From a checkpoint of a small transformer trained on Wikipedia.
Architecture: RMSNorm before each block, learned and rotary positions, biases on query, key and value, tied embeddings, normalized queries and keys.
MLP neurons of a small language model. Each row is named by its layer, matrix (down: output weights) and neuron, and shows model dimensions 80-143. Each number is 128 + 24 x the weight over its row's rms, rounded and kept within 0 to 255. A neuron's up and down rows have the sign that makes its largest values positive.
A block is one neuron, or neurons of one layer that tend to fire together. Before each block is what it responds to, as a language model described it from the Wikipedia text at the highest values.

Clause-opening subject pronouns
L5.down194 [134 124 130 101 103 126 111 149 107 110 108 107 122  96 146 104 124 111 109 139 136 121 136 139 106 116 105 131 140 136  80 110 112 154 139  99 141 146 166  86 110 100 100 138 112 139 121 192 128 102 132 126 148 145 168  99  95 134 153  71 127  81 138 119]
L5.down284 [145 144 150 114 150 140  96 177 140  98 137 141 156 135 145 137 148 119 146 167 120  89 136 138 129 170 112 132 161 131 144 156 143 130 126 137 134 105 135 182 157 155 148 139 100 148 136 111 155 131 140 154 128 137 150  90 138  99 150 130 133 122 123 153]
L5.down338 [128 155 120 154 111 106 138  98 125 110 124 126 116 125 140 129 144 180 113 124  93  54 160 117  72 172 166 117 103 124 113 139 126 104 131  81 133  97 113 102 106 128  80  87 111 152 117 120 160  74 142 151  99 140 120 123 136  91 144 122  93 151 159 118]
L5.down504 [127 138 124 112 136  79 124 128 119 116 143 164 129 107 104 143 136  90 123 114 132 111 152 130 155 120  97 141 161 107  92 114 143 105 137  91 120 174 136  80 170  90 118  96 127 138 169 107 111 122 141 134 140 131 127 148  94  75 124  91 118 106 107 100]

Clause connectives after commas
L3.down26 [120 166 118 101  84 120  96 133 130 144 158 114 133 164 134 117 127 117  99 101 137 132  91 157 132  75 121 108  95 105  88 110 110 116 104 129 118 119 162  90 105 109 136 151 157 143 126 141 132 113 145 158  94 140  99 140 118 127 110 121 143  98 171 104]
L3.down78 [154 127  80 105 146 171 146 121 147 129 121  79 129 113 161 134  83  81 142 133 102 149 147 144 133  85 148 139 117 143 119 126 135  64  95  86 168 176 118  89 132 115  87 110 144 145 150 118 128 137 134 120  96 129 131 146 121 115 121  95 146 161 124 104]
L3.down96 [126 191 143 158 145 115 128 155 137 108 178 109 133  90 105 106 116  78 146 118 139 105 128 114 126 142 138 169 120 154 130 155 152 153 130 108  74  91 122 105 146 188 153 106 137 128 159 142 115 105 107 124 159 154 153  97 123 106 136  89 124 111 116 101]
L3.down131 [170  88 141 136 172 161 165 148 110  63 105  97 103 110 115 144 149 145 162 131 121 146 153 120 118 156 166 133 142 146 123  94 146 138 139 162  75 159 124 130 158 144 114  68  95 117 109 119 157 134 155 163 135 165 113 101 100 132 140  79 101 123 137 175]
L3.down149 [142 141 177 106 108 127 147  91 148 133 113  93 153 137 141 128 106 138 132 138 117 121  96 126 130  99 125  91 154 155 116 146 142 123  81 116 102 104 149 138 154 109 164 103 126 115 111 133 115 150 110 119 138 114 130 130 103 162 165  64  84 149 131 110]
L3.down159 [155  90 162  96 135 132 136 159 154 111 104 122 142 116 106 114 116 114 136 159 101 105 139 162 118 120 120 138 137 119 114 162 127 154 106 103  86 167 192 170 143 108 108 102 129 161 125 110 147 144 127 119  95 100 124  90  99 133 141 110 131 110  77 125]
L3.down164 [108 110 146 111 163  83 146 114 125 132  90  98 132 115 122 143 105 117  69 143  72 129 134 154 101  75  96 123 153 127 122 143  94  97  85 107 141 151 119 130 149 113 136 131 105 112 141 112  99 144 122 101 137 113 144 149 138 134 141 125 160  92 152 113]
L3.down236 [116 125  91 120 138 138 126  98 148 159 180 103 120 102  99 124  91 140 138 138 149 124 128 157 136  74  69 139 129 118 126 137 152 130 120 114 144 180  98  89 125 175 135 150 155 119 187 104 113 173 127 119 156 119 157  93 145 129 131 111 120 108 164 107]
L3.down282 [156 191 134 112 135 100 124 136 136 143  92 120 140 156  88 128 152 140 159 102 162 147 117 134 131 142 140 159 154 156 131  93 129 139 137 128 142  89 125 148 165  98 109 127 144 176 197 103  90 115 122 138 119 108 146 109  92 140 142 117 134 128 172 132]
L3.down374 [159 142 119 107 141 142 141 157 137 150 128  86 150 137 104 168 103 113 158 111 149 111 107 126 147 114 119 111 111 132 111 148 141 107 142 188 163 150  87 150 137 174 112 105 156 173 125 117 171 155 120 134  55 114  77 142 149 122 121 113 132  97 141 159]
L3.down392 [136 104 125 122 108 137 133 102  98 144 149 134 109 147 114 151 124 109 106 143 130  85 128 128 128 122 108  86 125 104  89 132 106 119 144 118 143 120 146 171 160 155 143 120 107 117 115 164 106 131 169 143 149 111 107 148 118 122 126  98 125 114 117 112]
L3.down398 [140 127 124  90 174  98 121 177 124  89 121  71 113 114 155 155 114  88 121 114 105 145 133 127  98 121 126 127 107 120 140 141 123 135 114 142 136 123 110 100 162 149  98 109 115 146 144 128  84 138 116 143 187 113 183 139 129 150 104 110 139 149 148 107]
L3.down409 [158 162  99 132 133 166 169 158  88 124  98 109 142 134 161 144  99 102 118 150 144 185 102 155 130  95 150 118  67 139 134 149 146 105 118 117 144 154  90 145  62 143 122 142 102 134 160 128 127 144 120 145 101 122 141 133 130 101 126 125 144 149 116  73]
L3.down448 [140 110 132 136 126 125 118 140 129 109 160 125 136 113 109  98 211 129 144 108 147  98 156 126 105 149 109 115 161 142 156 120 123 171 121 124  90 120 130 145 127 186 116 108 143 141 134 123 120 126 143  71 157 166 143  99 202 131 117  99 144 144 103 113]
L3.down475 [126 138 144  93 118 122 118 169 111 110 125 147 116 138 142 133  69 137 127 139 135 130  99 179 161 106 163 134  92 153 112 153 139 136 117 119 146 144 123  61 140  87 138 108 147 124 109 125 133 137 180 138  90 139 175 139  82 145 171 138 110  97 141 146]
L3.down495 [116 141 137 122 130 105 127 160 125 145 131 121 151 125 130 120 114 117 120 155 143  98 101 109 129 118 109 132 115 125 133 134 158 166 110 134 120  86 138 141 142 111  97 113 152 118 107 155 109 120 118  97 124 160 144 118 123 126  94 104 136 159 127 105]

List and table delimiters
L2.down185 [121 122 149 115 107 154  99 122 136 143 111 138 107 124 171 122 118 149 146 164 148 144 115 104 159 104 159 127 125 148 124 107 122 166  91  91 146 156  91 143 116 121 132 114 125 129 134 128 153 122 127 121 106 134 161  98  69 113 152 112 100 107 134 121]

Adverbs and -ly endings
L2.down204 [119 123 117 109 161 138 101  82 154  92 116 124 139 121 120 135 133 142 152 137 202 111 126 128 117 150 134 121 142 131 153 128 133 117 138 147 127 133 138 123 125 117 126 126 144 127 139 147  88 103 110 123 139  89 125 138 116 173 105 132 103  89 136 105]

Line-start list markers
L5.down129 [143 139 155 140 175 134 144 138  99 131 106 148 103 124 165 147  98 127 129 140 137 119 104 142 107  81 146 106 100 138 142 130  98 158 145 111 142 129 115 142 151 117 104 143 130 118 163 104 152 108 117 150  98 147 123 145 134 186 102  98 124  77 127 112]
L5.down198 [115 146 141 168 121  96 131 121  69 145 151 128 114 132 152 160 119 138 126 117 136 106 115 134 133 114 135 131 148 128 112 142 151 142 116 130 126  97 155 152 132 152 159 120 142 126 132 111 130 125 140 119 141 126 121 172 107 162 110  96 129 146 131 125]
L5.down213 [ 97 135 121 115  84  96 100  76 138 110 127 125 121 136 105 140  79 155 119 138 106 142  95 146 135 108 135 117 111 119 100 132 181 138 118  89 111 148  80 150  82 123 143 194 116  79 125 148 117 135 124 124 145 111 116 122 140 149 121 146 165 110 143 119]
L5.down409 [105 100 143 119 144 105 140 176 112 115 155 147 115  86 156 140 122 135 128 137 110  90 108 145 167  83 106 121  88 120 132 144 113 154 122 136 126  92 118 102 114 112 151 155 140 127 126 129 116 145 133 164 133 112 107 121 159 160 136 148 137 155 140 134]

Word-start fragments and size adjectives
L3.down16 [143 137 113  96 120 137 163 147 132  97 123 131 143 166 141 143  81 121 171 141  81 140  86 158 137 132  64 133 106  89  93  93  93 159 132 126 143 135 165  67 131  98 128 120 134 130 120 120 114 154 120 100 115 127 130 112 138 106 132 120 133 100 138 128]
L3.down71 [101 107 153 126 144 138 165 147  80 141 105 100 106 155 119 112 109 129 100 150 142 146 146  95 106 189 113  98 147 190 118 149 134 150 132  85 178 121 163 176 133 116 104 122 108 104 113 133 104 142 157 103 141 185 143 129 139 120 117 120 137 146 140 125]
L3.down75 [179 157 183 142 108 104 106  95 144 142 109 145 105  80 115 105 151 114 104 143  89 170  84 155 142 153 140 121 131 133 110 113 133  93 105 161 126  85 116 121 124  89 124 109 119  99 123 118 148 142 111 177 151 127 146 116 113 120 137 144  88  94 127 149]
L3.down106 [137 145 110 141 136 102 121  89 163 148  93  69 100 151 125 131 103 120 122 129 165  74 137 103 128 149 116 109 138 110 103 124 143 131 129 115 154 129 108 135 148 118 126 126  85  88 100  94 128 116 114 133 111  84 151 144 106 134  86 162 147 169 129 131]
L3.down125 [124 117 160 112  93  95 138 172 126 107  70 125 135 156  74 151 117 125  97 150 120 119 141 108 127 141 124 143 103 136 143 109 142 101 130 146 131  83 111 149 139 153 125 106 191 118 154  91 151 131 112 125  94 125 105 137  68 163 160 103 133 130 112  86]
L3.down145 [117 145 138 147 153 117 142 166 161 168  94 145 133 119  68 112 109 105 162 119 154 130 104 113 110 143 179 173 144 168  98 124 106 119 142 119 107 108 138 123 150 105 131 108 121 126 124 131 159 119 140 106 162 181 119 133 107 126 130 160 170 130 103 147]
L3.down167 [129 172  98  83 132 122 129 152 146 174 113 178 103 128 133 102 139 151 122 123 145 122 102  89 102  98 108  89 125 158 108 124  96 151 120 130 157 117  81 117 168 117 121 140 175 140 135 168 105 125 150 152 136 131 148  98  94 142 146 146 138 171 112 153]
L3.down184 [ 54 122 138 162 165 132 133 143  94 153 129 163 157 128 122  96 129 133  86 130 126 144 143 116 137 102 148 154 133 114 142 132  95 167  98 150 156 108  78 158 123  97 125 156 114 153 155 162 166 160 120 113 102 103 136 148 103 121 139 139 150 120 140 134]
L3.down199 [133 123 118 127 123 156 109  67  77 128 102 107 166 147 149 107 122 152 183 113  93 122 112 137  86 125 106  96 106 121 110  88 155 104 107 143 119 107 138 101 120 133 122 121  86  94  88 152 129 122 125 126 106 133 129 126 145 164  94 148 127 128 109 120]
L3.down206 [128 108 135 147 142 138 133 138 105 145 133 118  93 149 125 149 163 126 111 129 169 112 126 132 123 110 108  95 107 126  90 100 115 101 131 128 118 125 143  96 129 144 182 112 106  94  92  72  98 161 118  89 135 129 165 100 169 142  82 127 117 149  85 136]
L3.down229 [119 155 113 153 119 104 163  89 128 123 103 152 132  90 112  80 105 101 116 144 121  93 120 103 143 145 126 209 154 161 115 138 105 127 121 137 140  93 112 194 113 116 104  97 135 166  94 149 132 127 103  95 132 146  85 151 108 140 145 108 163  87 128 133]
L3.down291 [188  82 141 137 147 136 178 115 126  56 101  91 110 131 121 137 124 174 155 124 128 107 156 140  89  89 112 106 111 109 122 109 145 136 125 128  80 123 153 119 141 117 139 145  81 156 126  88 108 136 111 129 154  69  95 171 131 161  88 128 123 150  98 128]
L3.down325 [177 100 131 138 152 179  91 108 144 121 146 111 125 120  86 134 204 107 145 142 153 135 116 151  88 117 111 126 142 144 106  80 132 140 126 142 137 154 151 133 141 140 167 129 115 161 121  98 132 118  90  99 121 169 134 102 108 146 117  83 103 110 135 145]
L3.down459 [168  93 143 139  99 142 156  97 120 135 127 144  95 146 128 135  99 134 153 111  91 128 120 174 116  90 137 100 129 147 129 120 124 122 126 125 124  81 133 121 153 142 132 140 141 133  98 124 155 152 100  92 129 110  96 143 121 126  85 148 123 175 118 109]
L3.down467 [115 151  82 123 168 127  76  94 131 143 123 109 123 100 122 140  93 105 136 135 101 108 139 127 116 127 174 157 133 138 130 120 126  80 142 143 100  99 124 114  77 142 108 148 138  97 135 161 140 148 133 141 104  98 159 106  85 142 135 105 104 131 146 114]
L3.down489 [128 136  97 128 137  97 155 118 131 142 103  87 110 101 125 120 104 113 127 144 153 157 124  98 131 120 154 137 135 145 155 125 108 108 104 153 151 141 139 151 173 136 117 148 129  79 120 112 122  81 134 126 135 144 127 155 129 148 133 147 114 158  76 127]

Infobox field separators
L3.down1 [116 134 158 139 155 159 100 127  91  82 107 116 132 146 110 145 138 120 130 140 113 178 131 135  69 141 152 110 110 106 101 108 156 110 161 116 128 128 110 143 118 122 154 121  85 133 128 155  97 150 124 129  82 153 120 180  95 113 126 172  80 105 151 157]
L3.down114 [179 136  86 135 151 163 100 132 122 146  93 121 164 123 149 129 141 131 143 139 108 139 108 135 148 147 136  99 116 133  97 134 151 157 124 131 150 133 119 140 116 173 100 152 128 152 103 143 124 134 118 134  85 117 154 157 117 119 118 144 163 134 110 126]
L3.down141 [156 136 100 140 139 112 126 126 129 122 102 125 145 161 119 123 116 128  91 153 142 110 154 138 148 136 127  87 122 117 130 157 153 117 151 132 110  59 109 133 142 117 132 138 108 135 177 125 121  93 144 125 146  98 123 120  96 176 103 118 115 137 131  92]
L3.down161 [158 127 130 118 142 114 145 132 115 126 126 147  88 122 126 135 107 109 136 184 131  95 121 127 156 110 125 128 127 132 137 150 120 107 103 149 118 155 136 130 124 106 147 117 148 110 132 126 166 102 129 161 105  97 161  97 114 143  83 121 165 132 190 144]
L3.down163 [144  94 125 103 127 141 119 134 100 128 124 141 138 121 152 135 141 106 190 145  91 112 178 110 140 161  53 135  96 115 127 138 152 120 151 150 119 132 116 103 105 136  96 145 146 168 130 137 162 113 103 184 152 161 107 156 162 159 138 137 138 128 144  98]
L3.down192 [118 143 108 139 145 156 104 133 159 116 113 213 146 110 141 158 123 126 115 135 142  81 115 127 172 136 146 126 129 185 125 110 123 103 110 128 152 106 143 143  95 119 139 141 101  98 107 127 119 123 124 127 101 150 145 128 137 159  87 126 151 134 145 122]
L3.down197 [134 122 165 145 114 119 134 105 165  83 131 140 132 159 149 149 140  97 100 137 183 111 118 152 147 128 104 119 102 132 103 120 141 173 129 118 114  98 150 119 146 132 151 137 103 125 118 123 111 134 162 128 110 158 141 137 124 120 134 181 154 127 128 148]
L3.down225 [151 117 134 149 136 123 155 101 126  64  98 213 156 134 135 157 167 127 123 123 112 161 107 118 110 164 136 103 119 150 135  86 127 128 120 156 132 118 132 126 112 114 159 129 126 140 122 156 121 149  82 115  98  90 124 115 131 151 112 124 103 102 139 141]
L3.down296 [132 132 142 125 145 116 120 145 153 122 128 187  75 131 137 113 130 112 123 179 117  92 179 154 115 128  91 133 158 144 144 122 136 145 107 119 138  98 123 153 147 129 130 127 104  95 141 120 132 116 143  94 149  75  83 128 113 142 121  93 122 135 111 129]
L3.down313 [138 141 106 107 153 133 117 142 138 123 112 113 147 140 127 172 134 145 161 135 153 102 134 140 138 130  61 132  96 141 108 142 153 130 135 129 148 131 133 130 141 156 128 145 113 134 122 130 134 119 130 203  88 102 120 188 134 127  96 147 132  99 130 176]
L3.down420 [ 85  92 124 146 138 136 116 120 132 127 115 142 133 121 162  98 122 114 112 137  76 135 123 163 141 143 151  99  91 144 114 135 130  97 122 130 112 103 147 117  88  90 164 110  81 129 134 122 157 135  94 118 118  85 119 135 119 132  74 114 122 106 151 100]
L3.down430 [171  64 101 123 125 131 162 139 137 131 133  98 153 117 140  90 110 103 161 116 129 147 126 108 165 103 132 147 134 115 100 125 114 125 138  89 142 101 106 109 137  96 123 120 155 122  99  91 138 166 133 162  72  94 116 119 106 144 156 111 115 131 133 162]
L3.down439 [139 106 106 135 105 107 123 154 126 123 142 119 138 133 148 113 107 110 153 147 128 143 151 114 137 114 121 160 143 175  81 104 113 124 164 146  98 101 139 153 132 115 108 113 164 118  84 135 130 135 169 117  99 151 101 128 156  92  60 137 121 110 138 131]
L3.down444 [121 106 129 134 157 118 139 115  98 141 113 120 128 138 168 127 112 160 121 154  96 117 102 126 117 125 115 117 153 142 135 120 168 111 131 117 129 158 115 122 149 160 123 130  92 127 115 111 112 138 135 157  94 139  98 150  97 136  97 148 146 114 140 105]
L3.down452 [146 132 129 111 156 142 140 113 142 114 159 130 123 110 115 116 125 137 127 183 111 105 151 168 134 139 124 123 152 145 112 112 104 135 153 130 165 120 137 102 112 172 105 107  92  95 155 170 141 115 136 133 140 107 139 139 155 155 169 108 131 114 154  97]
L3.down500 [151 107 130 129 125  88 139 137 192  79 134  96 137 130 109 146 159 132 104 146 118 115 134 137 120 113 156  93 116  82 120 112 164 134 122  81 118  84 113 144  81 144 128 155 136 138 149  80 112 136 119 127 158  99 126 114  90 132 127  89 107 135 147 122]

Digits in list rows
L5.down138 [101 119 158 121 130 133 119  99 113 102 152 153 144 129 155 129 127 129 160 132 151  74 141 113 108 103  93 148 130 119 132 144 156 121 139 110 129 111 117 111 115 105 111  88 175 143  86 156 116 117 147 103 109 135 127 113 103 146 107 159 136 162 146 135]
L5.down241 [177 127 179 136 131 146 154 143 127 167 139 101  83 123 107 129 104 146 127 133 135 125 155 149 126 155  63 106 107 154 139 126 176 128 126 115 126  84 152 132 100 105  91  59 106 147 136 134 122 110 122  94 144 140  77 110 144 142 143 151  96 134 108 136]
L5.down335 [133 110 137 122 124 143 115 132 132 114 104 129 123 122 121 126 139  98 138 126 133 128  93 129 116 111 116 112  96 150 134 141 135 115 129 105 127 132 154 123 120 121 125 138 134 127  87 110 110  91 128 128 130 120 133 126 144 113 116  91 121 123 137 138]
L5.down365 [ 97 120 130 112 133 142  98  68 156 110 121 120 115 129 145 110  85 107 131 102 128 139 129 104 152 137 147 119  93 143 147 132 124  80  69 104 119 157 146 112 101 118 114 109 124 154 141 142 110 122 138  84  98 116  85 106 139 181 103 134 161 162 149 133]

Tables and decimal digits
L3.down6 [159  93 166 129 105 144 108 131 127 154 132 195 133 147 116 105 124 132 161 107 148 141  76  66  99 121 128 132 150 145 136 133 178 176 126 172 129 156 143  78 164 141 153 106 139 127 109 156 164 117 152 127 134 144  94 167 140 130 126 179 143  84 119 136]
L3.down49 [179 102 146 135  73 170  78 129 115 142 148 131 160 144 121 117 148 163 109 107 167 107  68  80 119 152  68  82 134 114 128 135 119 161 104 145 153 178 134 143  95 162 133 130 126 113 122 142 133 139 154 121 174 141 154 133 178 147 142 132 111 119  82 162]
L3.down65 [180 141 220 194 129 152 117  95 140 104 135 106 131 116 113 120 123 110 100 140 114 142 126 130 125 133 137 158 120 144 130 107 120 138 118 160 143 116 151  71 121 115 147 124  76 125 142 144 137 164  94  99 122 112 114 113 112 112 124 137 129 116 144 164]
L3.down129 [150 172 111 104  97  87 100 128 136 144  90 102 115 109 105 137 134 133 132 113 190 120 161 131 134 109 134 130 117 143 138 143 124 130 131 153 135 138 119 131 138  97 131 114 127  81 133 153 139 107 160 143 142 108 155  93 137 125 101 116 160 148 116 149]
L3.down146 [ 87 151  85 137  86 133  86 140 134 156 123 119 124 108 129  96 129 105 125 142 131 152 151 128 126 144 117 199 157 167  91 119 104 118 143 119 148 123 101 167 114 116  67 114 130 148 130 126 117 107 158 118 126  97 143 129  99 124 144 116 156 142 142 101]
L3.down148 [137 118 140 131 153 112 116 109 137 109 117 104 143 112 142 111 141 149 124 121 156  92 125 136 143 128 129 132 150 158  73 140 142 109  63  91 136 144 128 154 139 134 167 149 124 146 130  99 149 109 147 109 121 140 164  63 144 131 160  90 158 124  85 100]
L3.down168 [133 119  96 101  51 130 112 135 124 157 161 128 107 122 144  90 149 113  93 134 128 164 119 123 133 112 132 171 130 168 105 117  88 119 131 122 152 140 125 164 101  86 116  98 132 148 117 159 132  95 120 116 168 118 128 111 101 161 171 138 147 163 128  99]
L3.down172 [114 109 122 155 116  90 126 131 125 121 127  52 111 117 152 108 118  85 122 119  83 106 124 155  78 156 116 111 117 149 137 138 135 130 128  92 153 106 136 150 128 138 139 113 111 120 129  99 157  81 122 112 139 122 128  83 144 129  68 106 163 123 135  86]
L3.down177 [157 129 163 130  93 118 133 131 132 113  94 122 117 145 105  66 127 111 118 125 194 114 137 151 143 138 182 105  97 103 119  92 139 132  93 128 126 180 137 121 118 141 115 127 149 134 159 124 135 171 108 144 102 129 154 139 103 108 160 106 132 115 138 127]
L3.down186 [116 119 136 129 118 123  97 122 119 134 112 123 117 126 125 135 141 115 113 123 121 136 171 114 123 102 144 125 100  90 147 115 111 156 150  95 101  99 113 121 149 131 112 138 108  80 140 169  96 136  88 124 189 122 134 150 103 134 131 155 135  99 148 149]
L3.down205 [117 117 140  73 140 131 148 143 131 157 121 156 124 124 106 114 125 122 129 147 115 101 112 125 165 129  95 130  87 120 139 143 147 139 122 158 145  77 130 133 164 104  84 131 141  99 118  93 152 156 116 124 165 126 125 122 125  98 142 125 115 117 117 163]
L3.down248 [156 139 128  96 138 123 105  75 132 115 135 120  84  70 101 142 146 164 158 157 205  83 130 119 139 112  91 114 157 129 125 116 127 148 113 130 146 158 172 150  98 136 107 136 154  88 120  75 134 124 168 127 134 131 164 126  86 113 131 124 143 118 139 118]
L3.down251 [141 124 145 143 161 129 108 165 143 114 124 131 114 100 130  99 144 101 123 122 155 116 145 135 121 127 133 160 119 148 147 156 132 130  89 141 136 147 115 139 152 133 107 116 134 104 164 137 140 114 170  82 130 106 149  87 163 127 137 114 133 100 122 125]
L3.down285 [132 141 229 144 122 112 100 137 124 143 113 133 156 135 135  94 137  96 130 106 175 132 142 122  91 136 144 124 135 145 112 138 113 157 116 130 127 102 126 124 109 150 139 127 125 146 135 138  83 128  94 114 149 118 141 121 153 142 138 127 111 147 117 138]
L3.down314 [130 129 130 122 164  99 149 164 142 134 133 114 117 138 135 124 124 134 114  89 113 132 141  95 118 181 137 132 116 106 120 156 125 132 133 125 134 152  94  94 130 144  97  82 174 133 106  75 160 132 148  92 160  81 112 146 129 154 187 107  97 145 110 136]
L3.down364 [155 113 132 127 147 158 107 128 117  94 116 151 108 176  91 135  75 135 150 153  96 140 111  71  95 148 129 189 134 108 120 119 165 191 127 120 128 143 138  71 123 112 159  75  90 168  75 103 153 152 141  79 112 125 110 135 185 124 114 148 129  95 115 142]

Quantity "of" and fragments
L2.down401 [167 131 100 124 137 128 114 113  72 167 132 189 117 134 133 151 127 146 147 131 109 102 139  93  81 104 119  84 150 185  99 127 139 118  84 136 146 103 193 114 115 121 178 145 118 106 146  76 130 107 124 122 155 105 132 140 125 129 108 115 147 122 119 105]

Markdown table row endings
L2.down488 [115 148 132 129 153  98 101 138 144 136  82  74 130 113 148 102 116 136 111 161 151  81 180 127 131 149 152 114 117 191 125 151 156 120  94 124 126 154 155 138  79 107 138 138 116 141 129  77 147  94 127 108 115 132 152  86 139 139 121  92 153 143  82 106]